{"d_model": 768, "n_kv_head": 12, "init": "normal", "init_std_qkv": 0.0204, "weight_decay": 0.0}
MLP neurons of a small language model. Each row is named by its layer, matrix (down: output weights) and neuron, and shows model dimensions 176-367. Each number is 128 + 24 x the weight over its row's rms, rounded and kept within 0 to 255. Numbers have three digits each.
After each neuron's rows, "raises" lists the tokens whose logits its output raises most directly, leaving later layers aside.

L6.down2249:153146127169125107122102140122145110117083111115142126121137132164094110135162119168103114146155113114163111153133143124080092092125124118154130122086094053153083093136160173150092150131158128106145114101074134130103131154132097098142096123116166130092120129109120119143065099128112159140098101133143145167132113113157089140160104141142146118156104160117144151138191112178130133115135172141163132111139118144168139142168155102105166110152147138135157093154163122123142126137113132151143114168096088114148131112089125132107160152109118137136144092107189125117129117113158132115
raises: "as ", "how ", "themselves ", "why ", "itself "

L6.down2657:149134155129108135104098109110160118146135134137120092150166091099155136162140158112131136111109103116116118138135122119156124140130113155140106128124152146142133080169089151133086140142135162153154131157156130130108177142154124140120107116086105108146148119177102110169138077131085157115140165125109143117128121093073151105128113155151095159131119101111118113149112094105143118106132161103134166106095122139134145138153113090094187105116129165105143067143092109124144136089126125088137108131104060147146150084099125108146147111109105135145109138122129177110095169155096132109
raises: "about ", "between ", "around ", "September ", "soon "

L6.down2864:115152160168110112119119157119069107129078133118099153137102092144111126143102152116145157121149137181112134142140100116068108172158118112144156154127136134124119115124128106107110184094138136155094113129158142113158116095129152140167069162166101094105172079091168145142106116159122118119110101104115133162122110099134121139114129139186125127143110117098127127130141144130153159119154143116124149082136137125116152169096115178101135150140104109119104124127145130122135204159098122139139161143092123157146116111136114151135135090143155118137118093128119150111131131136118132140
raises: "issued ", "performed ", "made ", "written ", "conducted "

L6.down1902:152104107115185138119097125148124117169106130123121122117082116124144097110103110111098118129120134131134105103083104152111155134144149109110120111147119145087120135148121086145120143108125131088149126109153120067127116118104144140163147181148151103103133147092120117132133137137100120160154120138119127101104124125139136141105124104084154111077110117107135108179141151120106170134085149131128103138133147150116185136131140155104121114113147103110140138128128133118154169128082133135091136120131150079139151116157115149143101137119101116145166161147141154139128092123109117107
raises: "restored ", "taken ", "used ", "ital", "executed "

L6.down115:094175150094168147089133174140113112080153109087139123140144139131127133170113160129152076150136130123100152157124134055109133110118168069122154123125117121160156131097129116085109101128068126121102109123143132115147133115123128122094105120155132115126163133079127146065132154101141131156087079168172159134143128149110144154103159129110130118147126117057154110134100072112159143118156116114124113138136129112112113129157151122110122120108124092140127105106175117125142129124147143150135140092160107112151118173147139101107130124104157103123148092127129136158118121126135131139
raises: "director ", "governor", "Chief ", "Director ", "justice "

L6.down2980:150171146097113146144102127101137113103119164117143127108098151141091171142126093127115097118117110083089171097125105127167109102076147118146128108134067133142091124093122095148161110133130130102100122169136166171147142159149140160096122106136165147129132119101131142147107168139160132145096145075095121124110079111154153170138142116086118124095130116144110136136091161134116084156145127115149102123168129172143086106105167142157101125130152158093124130143106137146125124123077114157089162137115134088146122143099138123114097173162148162112145122136106114119118101151091148157
raises: "today", "modern ", "today ", "now ", "present"

L6.down376:132132127148112089155079144153120096172091100112168143132136130102144063141161134159143148117151128130132096181112108115140142097161134136115141158165093161119112107143129157107120120137137137120126081139148129119157121123125174080150160110116061121114154063127179132097067157127144152124122115136094138144113129125139180164133152100130096129074131128150096149121097162146091092114133121099115134085143122122070134120120083098116147137135141136131120111074104100149121139146127151122153116123112094149163147127122116121134138129115160069093128131136129124121171130123111115123
raises: "constructed ", "built ", "created ", "completed ", "aired "

L6.down3006:167100147118132122097075133123130094137125150117110144131120087131133170150159153082140164157100158143096136132147153093120085133103120135098091112151099107152132137160141127153138136116107088097126103113136129147142138123131152156115160159151111097148163123077122134104096142095156113079125143143144082113097083133139151118131133147078118091136103104117175106120108143136107122100158111135124137098146089095144149122103133128104144133121113153114110106100150126117131109126083127149172081129139131166167135121153103126149129149115124085118146120108110157115074116128169111128
raises: "refused ", "lasted ", "carried ", "received ", "drew "

L6.down2452:141090166132113106118078114179142122132147092137184137109177133151162139131163117152128158115140115152134150134195158121141163123121091124096113150092193103120122137103110114147142184103138158153141141128148160118095115088097119081133125143109118133127176115125160188129107075127128193103147192164073102126138123161113121148126154101165144093134110146117099099141133139108144157121099108125108134145148119147102123106124125141134137141110123136104160126104130111117163133131121157138113147053095108106099125125109126105150162117091142116139130115107104157116132090168091097127
raises: "by ", "about ", "About ", "\"", "cap"